config = dict(
    n_kv_head=4,
    d_mlp=640,
    norm='layernorm',
    norm_place='pre',
    init='normal',
    lr_mult_o=0.719,
    grad_clip=0.5,
    warmup_steps=200,
    schedule='wsd',
    seq_len=256,
)
MLP neurons of a small language model. Each row is named by its layer, matrix (up: input weights) and neuron, and shows model dimensions 0-127. Each number is 128 + 32 x the weight over its row's rms, rounded and kept within 0 to 255.
After each neuron's rows, "fires in" lists the words (lower case) most often at its 100 highest values on Wikipedia text that the model never trained on.

L3.up627 [136 109 130 153 105  94 143  70 137 143 141 109 105 150 228  97 131 107 134 126 126 114 167 101  68 139 169 101 115  76 192  91 126 126  86 145 113 183 106 101 139 197 115 103 162 132  79 135 190 128  60 119 168 103 128 143 154 137 157 123 101 144 115 134 152 151 136 115 144 144 110  83 105 116 156 118 165 144 142 104 127 161 113 147 188 101  66  65 115 142 129 138 107  96  65 135 162  79 135 106 151 137 130 102 145  93 152 183 153 215 136 112 130 109 129 107  99 132 140 153 177 123 141  75  92  94 137 143]
fires in: "for", "due", "this"

L11.up387 [188 125 169 131 179 133  80  84  88 167  70 115 160 175 109 115 104 159 137 138  81 116 105 146 224 163 121 156 154 145 177 125  86  60 192 109 112 119 154 141 169 136 114 132  94 146 108 141 121 113 102 175 133 175 126 148 171 139 104 100 117 199 144 111 119 144 136 170 131 131 106 155 148 148 103  77  93 142 149 123 120 154 120  95 111 115 111  62 146 103 115  51 122 177  54 127 120  77 109 161 135 169 146 112 116 166 144 171 102  94 153 131 158 134 114 100 100 106  97 133 149 175 149 131 119 159  97  99]
fires in: "a"

L10.up121 [144 112 127 134 134 109 113 142 111 126 109 108 120 145 158 116 158 141 162 138 103 140 113  76  66 124 136 178 148 103 177 122 177 153 148 122 122  80  98 129 129  48  63 175 118 138 126 141 151 195 156  89 126  82  51  99 146  86 100  81 164 124 218 116  95 130 112 154  92 119 132 204 129 102 163  74 124 146 137 211  83  87 133 148  85 135 108 113  99 188 117 137 106 123 151 111 126 142 142  90 161 121 120 107  69 130 147 175 164  97 124 161 183 114 105 135 111 126 102  65 129  97  85 124 171 182 111 118]
fires in: "the", "to", "in", "of"

L3.up39 [153 118 141 120 120 120 119 140 133  26 118 118 172  86 146  95 131 113 130 152 151 167 117 149 136  85 113  87 158 132 153 112 140 167 151 121 144 104 105  98  82 107 190  61 117 131  69 147 172 115 103 142 104 110 137  54 106 143 118  84 101 139 149 144 162 150 151 165 149 129 203 110 159 229 127  93  81 117 161 140 126 177 107 170 203 152 144 173 137 168  82  62  57 115  81 146 109 162 129  89 120 110  95 155  79 121 112  63 154 134 198 129 173 118  87 157 110 120  92 158 131 100 114 174 121 143 114  89]
fires in: "title", "name", "born", "personal", "information", "life"

L10.up226 [116  71 131  45 132 126  78 135 129 146 135 148 217 102  68 138 211 138 126 128 110  81 151 117 146 118 170 152 111 153 124 172 117 103 103 187  64 131 131 106 133 175 131 151 160 157 130 146 172  91 128 116 162 156 115 130 103  55 129 123 139 126 193 127 167 105 121  74  97 157 157  81 155  90 105  89  83 104  98 125  93 137 187 143 152 102 110  58 121 138 168 145 101 172 122 127 138 129 108 105 124 106 119 125  94 203 140 174 119 174 102 186 112 167 120 145 153 157 114 105 168  95  92 124 105  45 119 141]
fires in: "the", "his", "this", "each", "0", "their"

L8.up270 [127 148 138 112 146 170 138 155 159 213  77 135 112 129 153 102 135 142 165 157 131 137 117 109  89 229 130 121 154  82 111 158 174  94 161 133 125  91 114  78  22  94 104 162 151 128 156 164 126 110 127 164 162 107  94 145 131  96  80  74 140 107 103 137 148 155 133 127 141 125 152 127 129 165 132 188 133 121 133  91 170 122 157 125 148 119 109 161 131 125 136  86 141 138  66 143  56 122 101  80 182  80 204 171 149 138  91 110 144  65 157 109  74 132 125 107 161 123 105 136  98 148 175 206 100 164 125 117]
fires in: "the", "a", "all", "it", "one"

L11.up268 [ 97 171  80 131 118 164 188 168 140 106  83 140 189  83 138 132 162 151 156 121 140 128 117 119  73 184 120 184 111 111 168 124  60 163 170 139 149  42 136  47 102 190  83 164  88 147 136 106 125 145 199 188 178 131  95 112  97 130 127 128  57 114 141 136 153  96  98 147 151 198 116 113 156  89 111 129 112 138 114 113 132 119 145 122 161 151 122 148  72 142 162 133 147 114 142 133  80 151 113 116 137  82  94  85 132 153 178 201 157 125 177 102 143 123 110 111 144 103 109 103 106  87  85 151 153 121  77  68]
fires in: "the"

L7.up58 [175 134 183 122 114 138 159 128 146 154 116 109 103 123 156 140 147 135  71 100 149  94  81 103 179  86  83 141  94 108 103 160 185 124  87 107 116  84 141  70 121 158 185  72  39  95  83  97 141 133  90 116 122 132 101 131 145 110 134 171  91 105 163 101 135 165 121 147 120 186 161 134 158 134 118 132 163 155  91 127  81 123 165 115 126 113 128 177 100 143 120 146 122 139 127 143 113 121 170 148 113 135 138 129  90 189 177 167  99 192 153 168 135 113 114 142 161 129  90 214  87 133 180 127 110 101 101 171]
fires in: "of", "s", "than"

L3.up609 [212 129 147 147  95 135 116 136  96 162 104  74  89 103 132 157 167 155 108  89  87 130 135  56 111 151 136 118 151 139 164 159 109 124  90 100 118 109  82  93 116 158 164  83  93 122 105 167 133  56 119 145 132 125 169 124 194 106 189  52 157 120 112 130 135 109 145 125 133 106 149 135 133 171 116 139 170  80 128 108 147 109 111 194 123  70 129  95 107 160 132 132 153 127 131 124 143 165  88 103 174  96  89 101  96 154 126 136 142  56 124  50 131 130 164 157 175  76 140 139 110 181 100 189  77 115 105  91]
fires in: "it", "them", "him"

L3.up275 [120 146  98 150 131 102 110 133  76 138 101 134 119 111 138 165 147 114 123 173 110 182 116 164  87 137 173  82  98 156  71  80 143  81 113 148  60 169 119 146 130  74  98 156  96 129 145 122 161 157 143 154 153  93 100 171  97 147  50 161  82  95 115 150 141 181 115  98 157 174 163 143 165  90 112 102 142 122 199  89 165 115 161 150 101 141  78  94 113 182 141 145 112 113  67 111 150  89  95  95 163 182  89 172 127 129 122 165 140  88 104 141 104 155 137 206 108 138 129 148 116 133 112 115 111 117  96 166]
fires in: "more", "none", "much", "what", "everything", "there"

L7.up565 [150  74 204 118 147 151 167 120 141 185 181  59 176  98  97 107 173 139 137  99 116  88 180 126 149 138 171 140  97 175 129  89 188 105 124 164 117 105  84 158 163 123  90  92 104  97 148  79 112 116  81 120 118 104 103  71 104 144 128 123 134 169 105 154 105 118 104 126 114 112 117 147  21 158  61  81 113 116  97 149 207 150 100 117 106 113 163 121 180 148 138 106 156 141 144 126 149 112 145 113 120 135 167 110 121  91 185 163 146 191  75 116 170 187 110 152 103 117 155 114 144 118 125 136 155 143 150 127]
fires in: "of", "film", "coin"

L5.up97 [195 134  89  80 125  65 160 110 133 124 132 114  68 158 132 162  80 152 141 183  64 153  99 124 138 116 104 151 162  79 177 134 151 184 144  65 149 150 144 131 129 115 134 124 124 124 112 124 157 131 174 210 148 116  96 140  89 117 114  63 179 134  81 162 142 131 162  80 122 134 171 106 107 148 189 135 122  97 139 115 124 131  94 137 125  97 109 151 178 140  89  88 166  99 139 155 134  71 131 111 116 125 143 128  92 151 156 113 130 100 135 153 131 102 135 112  80 184  92 128 188 126  98 179  45 134  84  41]
fires in: "by", "with", "from"

L4.up224 [119 145 116  76 130 175 151 204 121 146 149 142 171 174  99 128 155  97  83  88  65 121 115 151 133 107 141 138 103 182  73 113  99  93 105 117  91 146 138 123 208 115 120 133 126 135 136 148 124 104 189 133 125 154 129 139  78  73 103 121 128 143 186 122 128 136  53 153 111 153 126  93 155 207 130 101  79  89  91 170 144  87 116 186 118 110 169 149 163 181 117  69 132 153  88 118  73 151  70  96 189 155  74 149 147 162 177 158 114 149 141 159 158 130 111 127  65 166 115 115 129 153 107 116 102 113 118 176]
fires in: "born", "played", "also", "player", "birth", "died"

L10.up476 [196 161  63 128 193 115 179  70  75 157 157 175 138 186  86 107 129 131 132  75 138 182 132 139 132 144 145 115 108  71 118 118 194 108 143  64 108 140 102 125 148 140  93 182  93 199 117 122 138 143 138 131 115 122  89 153 131 121 135 123 134 113 141 133 107 110 126 150  69  99 116 128  65  54 157 120 159  88 110 130 113  92 129 115 126 150 117 100 101 199 109 161 141 140 103 122 126 129 125  83 156 156 116 119 122 119 141 161  82  73 124 141 118  94 115 149 125  98 157 168 139 178  93 185 125 180  56 108]
fires in: "of", "to", "over", "few"

L5.up14 [149 168 178 169 111  84 104 185  88  97 102 192 119  99 123 157 156 109 120  60  92 103 170 137 121 171  86 173 105 169  99 126 151 133 126 113 103 153 139 103  63 151 156 149 103  69  94 152 174 175 153 138 111 117 154 135 113 179  95 125 165 225 122 150 108 149 122 125 141 156  89  89 167 161 163 119 172 126 129 141  90  96 148 115 126 157 123 115 157 182  96 140 147 116 192 133 177 161 174 115 177  82 105 119 143 181 128 150 165  92 161  85 111 111  85 131 166 124 165  97 117 114  93 125 126 143 112  78]
fires in: "would", "we", "could", "i"

L11.up320 [138  71 121 112  74 112 123 118 148 204 113 122  79 109  98 119 185  52 134 189 109 102 114 164 111 157 132 145 108 111 199 165 144 150 118 112  89  99 111  60 111 149 125 144 148 111  95 106  99 165 106 101 123 116 118 222 152 133 116 104 123 179 131 140 111 134 132 128 153 192  72 150 114 115 128  43 203 107 102 118 108 146  83 106 108 128 108 143 188 143 116 103 118 127 130 149 114 133 192 156 124 180 146 112 136  94 117 174 119 108  62 122 122 139 133 157 104 143 159 152 158 146 192 110 105 103 130 135]
fires in: "in", "by", "to", "for", "of"

L10.up203 [178 144 143 139 128  72 121 112 142 190 107 142  71 144 173 113  96 152 174 145 118 193 150 139 181 158 133 127 122 105  75 132 117 138 106 148 116 133 165 113 137 132 144  99 166 118 103 180 137 164  81  91 128  66 150  89 108 154 161  56 156 144 102 109 147 175 110 163 147 171 127 146 140  98  60  95 105  57 126 138 175 115 176 187 179 105  95 108  80 180 124 105 109 126 129 105 116 117 124 120 134 121 103 112 136 125 165 188 154 147 103 122 197 145 162 161 153  92 140 148  93  90 114 190  99 110  53 113]
fires in: "this", "same", "it", "that"

L8.up517 [143 171  73 161 189 183 131 114 124 138 123 171 165 137 104 133 182 125  81  99 163  90  64 111 104 143 115 101 142  98 138  86 154 144 137 134 147 171 112  54 151  87  91 150 130 147 127 132 122 145 126  99 158 141 134 125 116 133 103 183 128 118  90  57 119 179 125  93  87 166 122  83 109 166 131 138 149 155 162 147 110 107 192 150 161 130 171 139 130 157 119  89 139  33   8 166  86 139  83  97 122 149  99 124 151 127 102 153 132 126 156  89 129 123 133 108 131 156 182 172  82 141  94 127  96 118 106 160]
fires in: "the", "i", "a"

L5.up511 [167 160 160 124 139 136 152 108 113 168  68 145 117 133 168 116 103 131 175 183 124 123 161 107 140 129 130 113 124 117 105 130 166 123 111 154 117  57 145 126 138 126 144  97  74 116 111 156 147  34 121 165 141  84 175 154  90 144 120  79 124 144 123 146 131 125  82  93 125 105 165 162 163 138 115 148 110  62 106 135 136 149  98 131 129 141  71 118 139 211  69  63 118 124  63 163 108 186  97  89 134 158  93  89  96 150 117 194 161  65 120 142 229 132 163 174 149 183 107 123  72 133 137 124 132 121  98 132]
fires in: "a", "each", "this", "first", "next", "one"

L3.up93 [162 212 154  75 146 126 133 197 180 105 149 141 119 164 175 119 103  79  83 124 147 160 147  95  97 158  81 142 113 163 101  69 171 151 114 147 123 164 113  19 113 139 164  98 137 122 124  83 154 121  98 164 136  99  85 158 142  80 111 108  87 133 163 163  99 136 116 111 128  86  64 127 172 130  76 126 168 132 131 192 122 166 133 113 116 151  85 160  72 143  89  92 133 102 146 151 123 111 120 110 112 109  91 124 172 185 136 155 148 144 109 175 163  90 161 165  95 127 100 123 129 171 143 109 112 145 100 124]
fires in: "s", "his"

L5.up611 [ 63 125 108  94 100 119 128 165  95 163 141 180 112 210 151 105 112 110 143 161 126 123 121 149 164 149 151  82 120 100 130  97  96 142 144  98  92  87 132  86  84 101 147 161 156 132  53 184 137 155 100 120 150 104 190 162 116 114 102 101  86 113  84 185 167 164  97 153 121 146 144 147 139 152 103  99 170 122 166 153  95  72  55 126 178 181  67  49 102 131 150 154 188  97 113 128 125  94  97 121 166 140  98 127  90 100  71 171 180 147 125 148 148 139 114 175 145 111 111 107 138 131 135 118 160 130 162  77]
fires in: "it", "for", "there", "of", "who"

L4.up204 [175 213 177 107 133 188 160 173 152 139  57 163 127 118 221 183  94 102  51 112 114 140 150 153  69 172  97 163  78  98 115 158  98 128 125  94  70 122 146 121 128 142 134 134  88  61  98 124 165 104 103 157 154 183 145 134 134 103 108  92 142 157  50 141 109 155  95 153 160 136 106 114 152 119 119 153 189 114 115 130 148 159 146 130 170 128 107 148  88 142  60 127 164 184 115 154 107 154  95  69 118 127 122 165  84 127 133 185 108 166 107 165 163 159 126 150 145  94 143 119 102 135 126 117 152 134  74  96]
fires in: "his", "s", "its", "the", "her", "their"

L7.up14 [123 156 130 101 153 160 154 138 163 153  90 172 146 114 112 137 132 103 108 187  54  68 152 123 188 148 110 155 177  78 101 142 117  92 140 153 126 125 131  67 103 141 142 176 136 104 126 173 151 164  86 130 101  95  70 104 133 142 137 144  93 183 129 152  94 151 188 110 139 161  79  58  93 145 121 108 183 147 137 150  78 113 146 144 105 162  73 137 103 248 122 158 154 138 171 102  74 156  89 133 169 101 105  98 129 153 106 134 177 103  98 153  96 152 124 152 115 125 146  93 144 122 112  99 125 126 130  52]
fires in: "to", "we", "can", "may", "would"

L8.up66 [146 145 131 123  88 114  76 125 166  61 111 165  86 109 165 129 116 147 171 148 128 180 156 138  77 106 130 141 117  79 132 154 121 119 108 156 136  95  88 125  78 170  95 103 137 157  70 119  79 152 117 122 123  34 113 112 121 163 151 124 145 124 106 113 112 130 112 124 165  89 150 103 143 108 126 151 148 152  75  90  76 127 169 118 175  66 147 151 110 107 148 117 132 138 130 171 129  84 147 130 115 130 154 143  62 157 107 127 124 123 156  92 220 152 169 217 170 155 143 161 135  83  84  78 174  83 133  95]
fires in: "states", "japanese", "s", "iraqi"

L4.up158 [119  99 122 113 103 135 131 112  65 127 123 108  79 147 152 195 126 178 128 127 157 140  93  97 142 173 129 129 189 127  90 141 122  70 108 114 131 105  89 145  84 110 122 110 143 117  78 160 149  85 181 150 106 171 127 165  82 106  80  89 141 160 131 117 143 156 139 114 133 155 104 147 115  82  77 134 135 144 125 117  13 135 137 227 122  74 111 132 150 163  86 108 160 120 101  74 139 145 154 100 130  89  79 146 104 174  98 110 126  88 147 148 166  94 112 176 153 138 149  95  97 174  98 134 124 173 173 152]
fires in: "out", "up", "over", "them"

L3.up375 [157 100  99  80 109 118 210 105 135 152 102 153 123 141 138 141 115 135 113 145 142  79 105 168  76 195 145  41 112 152 142 104 143 130 127 125 132 132 123 124 121  85 109 127 176 109 118 151 114 104  71 123 118 114  79  88 162 143 149 189  73 183 123  77 193 150 113  85 146 197 112 108 135 115 178 147 102 225 145 133 122  83 125 112 100  84 117 127 140 153 130 122 106 192  92 104  96 142 198  99 172 116  97  95 145  98  86 135 135 146 137 167 126 124 145 167 128  91 146 100 114  98 123 114 121  94 176 110]
fires in: "for"

L3.up526 [157 146 181 109  91 114 100 111 138  67 174 102 113 156  90  86 133 140 121 176 112  97 149 129 173 194 150  79  89 116 148 121 176 156 143 170 129 121  90 115 129 128 110 120  42 102 121 156 150 104 158 168 135 178 173 182 111 110 122 154 128 103 205 187 164 134 114 104  78 131 123  79  81 164 137  53  91 103 122 158 125 170 178  78 162 145  96 107 119 122  94  98  88 123  44 164 143 135 131 152 134  70 154 143  51 107  99 143 128 145 115 181 135 157 103 104 105 193 154 166 163 126 119 120 142 122 126 140]
fires in: "year", "born", "life", "known", "initially"

L3.up100 [122  73 155 136  87 112  86 112 143  89 119  86 144 134  98  91 116 152 159 147 141 133  97 162 148  99  78 105 139 145 151 101 214 166  83 168  80  64 161 131 156 132 163  95  96 139 124 127  97 144 129 137 129 132  76  73 105 158  87 111  82 156  58 128  84 148 139 132 204 153 122 108 101 109 144 169 111 128 144 117 148  68 138 103 150 128  68 177 229 109 115  85 160  87 137 172 138  94 177 114 183 103 119 113 104 196 109 136 147 155 118 101 155 119 107 170 171 129 140 127 135 146 156  86 148 190  87 124]
fires in: "s", "states", "french", "us", "w"

L4.up428 [118 143 224  91 159 149 105 155 111 150  57 108 107 148 101 166 136 146 144 158 122  88 157 165 123 152 100 109  96 144 153  69 142 107 151 120 191 117 111 134  74  92 108 117 129  58 140 151 114 132 123 143 121  95 104 175 145 153 174 102 121  88 167 109 102 145  84 133 143 145 161 144  91 162 185 111  93 134 137 134 108 122 125 102 132 176  89 104 177 142  72 147 207 147 101 106 100 134 150  78 112 152 176 183  62 122 134 134 143 106 202 102 172 207 141 161 142 124 122 146  98 123 118 110 146 166 133 133]
fires in: "a"

L7.up193 [123 159 190 189 175 125 125 148  97 134 128 128  89 162 151 117 201 120 128 144 173 116  96 114 117 146 124  69 151  87 157  78 162 165 121 153 111 139 115  90  94 131  92  98 142 148 147 115 120 118  72 137 188 190 108 197 189 153 105 138 115 113 130 115 112 160 110 120 107 113 121 146 164 144 113  96 149  86 126  86 130 107 142 148  71 132 106 143 113 148 146 134 128 127  64 173  84 134 142 114 138 234 138 141 122  87 129 112 129  70 119 192 161  71 124 132  90 111  92 145 150 131  48  76 147  91 109  99]
fires in: "more", "most"

L11.up198 [106 193 184  92 152 101  83 105 164 174 101 185 153 139  77 126 168  74 146 128 182  89 163 154 150 153  85 107  56 104 162 141 121 135 166 138  89  78 134 156 158 108 114 173 134  88 122 145 123 153 120 148 108 148 105 122 171 192 142  60 127 121 129 122 129 143 102 117 138 129  99  70 141 141 135 106  72 135 134  65 136 188 107 126  73 128 145 118 175 176 137 109 119 133 106 179  92  86 138  98 128 189 199 148 130 152 154 128 125 130 112 121 164 175  86 130  43 157  59  79 140 149 171 162 116 139  63 152]
fires in: "a"

L4.up269 [158 154 176 129 165 108 122 208 109 107 129 141  99 185 174 157 102 105 100 152 118 168 158  77 131 124 121  87 162 111  91 107 180 179  93 176 144 152 133 111 105 109 153  97 103 135  75 160 161 137 108 108 172 121 181 127 113 174 130 128  97 177 129  70 110 166  75 121 164 132 132 227 155 165 165 135 133  81 117  88 142 142 111 161 104 109 164  95 142 128 107 105  90 132 146 109  99 165 113 115 105  78 176 101  81 133 104 169 126 134 124 122 174 143 178 144 125 131 116 189 146 116 159 111 104  79 101 124]
fires in: "that", "this", "one"

L8.up371 [196 151 129 139 208 105 145 127  98 135 134 106 134 169 158 179 128 141  76 134  55 162  62 168 174 111  90 121  88  85  99 115 149 146 139 106 135 143 186 112 131 155 104 144  86 142 118 139 116 151  74 107 149  82 134  61 135  93  99 149 158 146 112 126 106 118 155 169 159 158 108 122 171 208 128 120 159  78 104 167 113  57 158 143 129 116  97  69  94 127 134 142  89 142 100 144 119  81 160  60 121 162 134 142 121 134 173 148 108 129 102 131 111  92 120 109 188 144 102 116 160 121 159 113 154  90 119 152]
fires in: "and", "while", "to", "who", "of", "which"

L10.up417 [150 191  60 114 151 143  82 124 124 202 108 145 103 161  95 115 130 157 165 113 150 150 126 127 208 186 144 128 140 150 114 158 180 106 120  98 191  81 151 107  82  97 148  55 125 129  78  86  98 184  92 138 112 111 113  84 165 153 120 163 123 151 133  98 101 127 136 137  89 119 133 137 118 122 184  39 138 169 121 106 142 129  74 122 124  90 100 132 142 161 143 150 168  90  91 127 103 168 122 144 145 183  79 111 178 151 144  94 144 142 153 130 137 139 132  82 152 189 157 114  79 157  72 107 108 129 159 169]
fires in: "an"

L5.up230 [102 214 123 122 145 157 107 185 104 123  38 143 155 111 141 190 158 118  45 130 151 103 178 124 107 187 126 139  72  90 138 107 113 151 124 135 154 115 153  85 112 127 131  87  97 114 120 186 166  91 121 180 161 179 149 134 144 151 138 103 113 165  89 138 162 177 115 136 124 149 111 101 157  80 144 143 127 141 188 118 125 132 131 109 151 139  81 141 105 133  60  63 166 145  57 157 128  74 124 118 121 150 131 131 103 143 155 218 129 112  93 120 206  94 172 137 164 125 104 133  98 132 153  88 154 121  91 114]
fires in: "the", "a", "its", "s"

L6.up48 [158 148 151 102 133 141  63 148 114 157 109 124 145  53 140 102 180  90 118 147  64 105 170  94  93 137 111 165 130 151 123  97 103 160 129 121 127 134 120  64  40 128 169 137 139 117 123 160 163  84 161 184 138 146 114 173 192  70  99 129 101 141 138 166  91 163 101 126 102 148 118 133 188 135 157 144 124 142  78 130 106 147 152 195 120 113  96 162  94 141 149  59 152 118 128  90 136 158 154 155 159 149 114  87 154 110 154 207 101 121 118 124 127 122 131 153 127 141 142 152 103 117 115  98 151 114 166 102]
fires in: "his", "her", "its", "their", "s"

L6.up148 [159  98 142 126 146 101 153 112 156 146 132 139 169  80 104 106 115 120 189 117 137 133 158 177  59  91 106 135 138 107  72 121 132 101 100 118 124  72 101 188 114 151  99  65  73 212 122 142 117 171 118 205 115  88  91 172 155 149  94  94 101 118 131 142  75 123 114 152 114 144 189 161  85 138 110 141 166 178 156 131 166 108 131 123  90  90 113 146 122 120 163  79 177 208 118 118 144  78  87 131 128 115 139 124 128 103 169 189 110  75  46 118 161 159 142 215 112 139 137 134 100 100  99 162 130 118 139  94]
fires in: "of", "00"

L3.up506 [205 168 152 120  77 131 171 129 105  67 125 133 156 133 140 106  90  96 179  82 117 130 151 164 160  99  90 118 119 148 106  91 129 110 208 110  86 183  93 120 116 113 118 117 110 121  81  90 143  99 167 209 137 153 147 157 156 137  89  73  70 132 108 132 123 166 171  71  98 145 113 109 117 221 146 166 116  96 151 144 149 108 157 159 175 126 151 146 107 167 105 165 142 134 155  66  68 168 124 119 169  66 113 182 133 110  95 126  99 105 135 175  94 118 143 140 106 144 154 103 105  87 119  81 169 156 106  90]
fires in: "born", "while", "married", "death", "died", "living"

L5.up502 [167 117 124  82 177 116  93 201  96 132 119 128 101  86 185 154 154 113  66 167 146 178 112 144 125  89 158 169  81 138  72 149 145 159 182 125 170 106 124  81  93  75 147 105 107 121 132 177  85 112 112 137 132 122 125 111 132 138 111 116 143 144 124  94 135 173 186 135 112 102 123 171 121 112 162 114 144 129 154 114 134 155 116 128 147 118 117 199 119 130  91 117 227 140 140  83 110 127 204 120 103 142  81 137 134  95 103 125 104 100 158 170 174  92 122 155 152 141 150 139 103 131 158  95 124 120 119 103]
fires in: "an"

L3.up535 [184 201 165 146  92 138 163 134  97 108  78 127 127 131 141 211 139 112 115 135  79 111 102  82  89 128 126 161 166 135 187 111 146 143  36 137  95 126 125 118 132 125 146 129 163 136  98 120 197  76 134  69 139 115 125 162  80 141 161  62 155 143 139  85 143 106  62 129  92 120 175 141  85 189  85 102 167 126 124 130 123 123 143 124  64 115  58 146 150 116 106 144 131 115 164 192 157 116 139 146 125 118 144 169  95 100 135 132  86  84 123 129 160 145  77 113 108 137  98 158 151 127 158 182 122 145 149  99]
fires in: "season", "cup", "year", "championship"

L3.up486 [141 149  90 103 125 122 149 114 140 156 139 192 145  71 171 162  90 126 116 136 118 120 129  99 143 137 192 148 181 124 151 102  52  85 107 114 108 170 177  52 179  74 111 112 134 127 112 114 152  57 122 130 134 180 134 134 126 112 149  96 140 145  67 114 140  53  78 122 128 124 123 132 161 155 112 186 133 118 149 112 112  99 132 131 118 142 168  85 152  84 135 182 108  82 196 116 116 110 130 117  73 141 161 144 104 130  79 140  76 110 123 106 160 141 108 146  92 187 178 100 176 200 126 154 153  66 173 151]
fires in: "cup", "championship", "league", "championships", "as"

L4.up375 [164 155 195 129 184 121 135 176  97 124 150 139 110 129 102 134 103 140 122 112 131 103 116  96 155 133 113 186 135 114 134 103 140 113 163 110  47 112 178 104 105 137 174 152 156  81 168 129 157 170 148 129 187  91 160 115 131 151 110 107 107 189 105 119 145 186  65 143 148 106 126  70 114 135 192 152 161  98 103 166 116 161 113  50 116 137 106 147  91 202 157 123 154 103 133 132  70 145 135 162 137  47 115 159 136 127 132 153 129  69 204 135 120 154 117 211 162  92 168 119 158  77 178 122  90 135 117  98]
fires in: "to", "will", "would", "can", "should", "could"

L7.up31 [168 209 132  47 149 153 129 118 119 140 109 112 135 118 109 110 188 147  77  72 105 121  72 135 172 134 134 138 133 125 150 116 105 141 162 161 160 138  92  67  94 117 101 131 138 135  60 103 149 134 163 170 126 179  79 113 196  57  83 163  92 203 124 134 111 124 142 115 131 129 152 148 133 115 160 166 181 122 148 105  99 139 152 157  58  86 122 133 134 136 104 107  94 124 124 105 135 136 100 125 151 158 155  72  99 110 166 172 112 150 138 120  78 144 160 107 144 187 167 144 152 202 153 103  94 127 113 138]
fires in: "a", "her", "out", "up", "their", "his"

L5.up318 [ 95 143  65 196 150 117 113 131 146 223 131 146 112 112  40 128 130 111 105 127 136  99  97 124 129 103  84 170 123 122 163  78 122 139 119  77 134 171  99 137 105 116 192 125 145 134 136 160 115 195 127 145 117 129  31 131  58 111 107  97 145 118 121 143 117 115 127  82  43 144 143 107 112 105 104 150 180 175 121  94 102 124 148 149 142 144  83 166 101 113 147 154 156 111  79 145 129 110 129 122 142 114 133 117  98 145 136 203 154 114 118 101 165 132 168 174 115  99 172 117 169  99 133 151 130 135 158 173]
fires in: "the", "to", "a", "of", "you", "and"

L4.up470 [ 76  71 110  69 116 130 140 120 115 129 125 111 122 134 162 121 142 105 126 107  91 147 125 137 156 146 115 126 123 151 158  79 118  79 104 143 118 168  81  80  89 139 161 114 120 110 118 150 202  94  73 134 124 174 128 103 127 158 143 108 109 135 131 116 103  70 148 125 157  54 164 145 149 134 155 134 100 172 118 115 146 129  59 177 139 131  87  48 163 147 146 192 151 150 116  68  91 186 218 111 162 210 162 103  70 117  83 162 139 133 141 108 144 144 124 200 125 133 124 174 109 119 169 120 140  75 168 188]
fires in: "for", "during"

L10.up300 [157 122  53 127 136 158 113 107 117 154 121 176 116 182 102  86 163 119 126 141  82 105  55 128 133 137 148  97 123  89 126 128  92 188  63 102 156  99 148 104  65 151 122 159 148 140 119 170 169 154 121 166 188 158 102 118  86 148  95 147  56 128 135 128 148 184 110 102 126 191 110 107 135 114 152 146 166  81 123 174 103 145 137 108 138 158 114 171 151 144 210  39 105 163 127 156 110 151 139 126 140 153  90 107 125 129  99 170 158  97 160 184  93  73  89 140 138  96 114  91  98 117 106  84  90 144  80 102]
fires in: "for", "the", "des"

L4.up193 [147 138  89 156 143 149 140 103 138 161  78  98 142 106  61 147 216 104 155 138 149 119 146 112  97 130 138 129 157 163 156 146 131 103  99  82  98 140 110 157 119 113 116 214 136 187 133  97 136 129 169 161 155 126 130 112 159 107 134 169 156 112 129 125 149 113  85 134 120 174 187  93 127 109 121 172 109 140  93 130 133 112 147 113 198  62 136 140 121 109 106 158 146 132  38  74 115  75 134 112 172  77  95 123 154 188 130 166 129 125 117 126 110 190 156 147 138 110 109  72 200  45 174 109 119  95 170 135]
fires in: "the", "of", "did"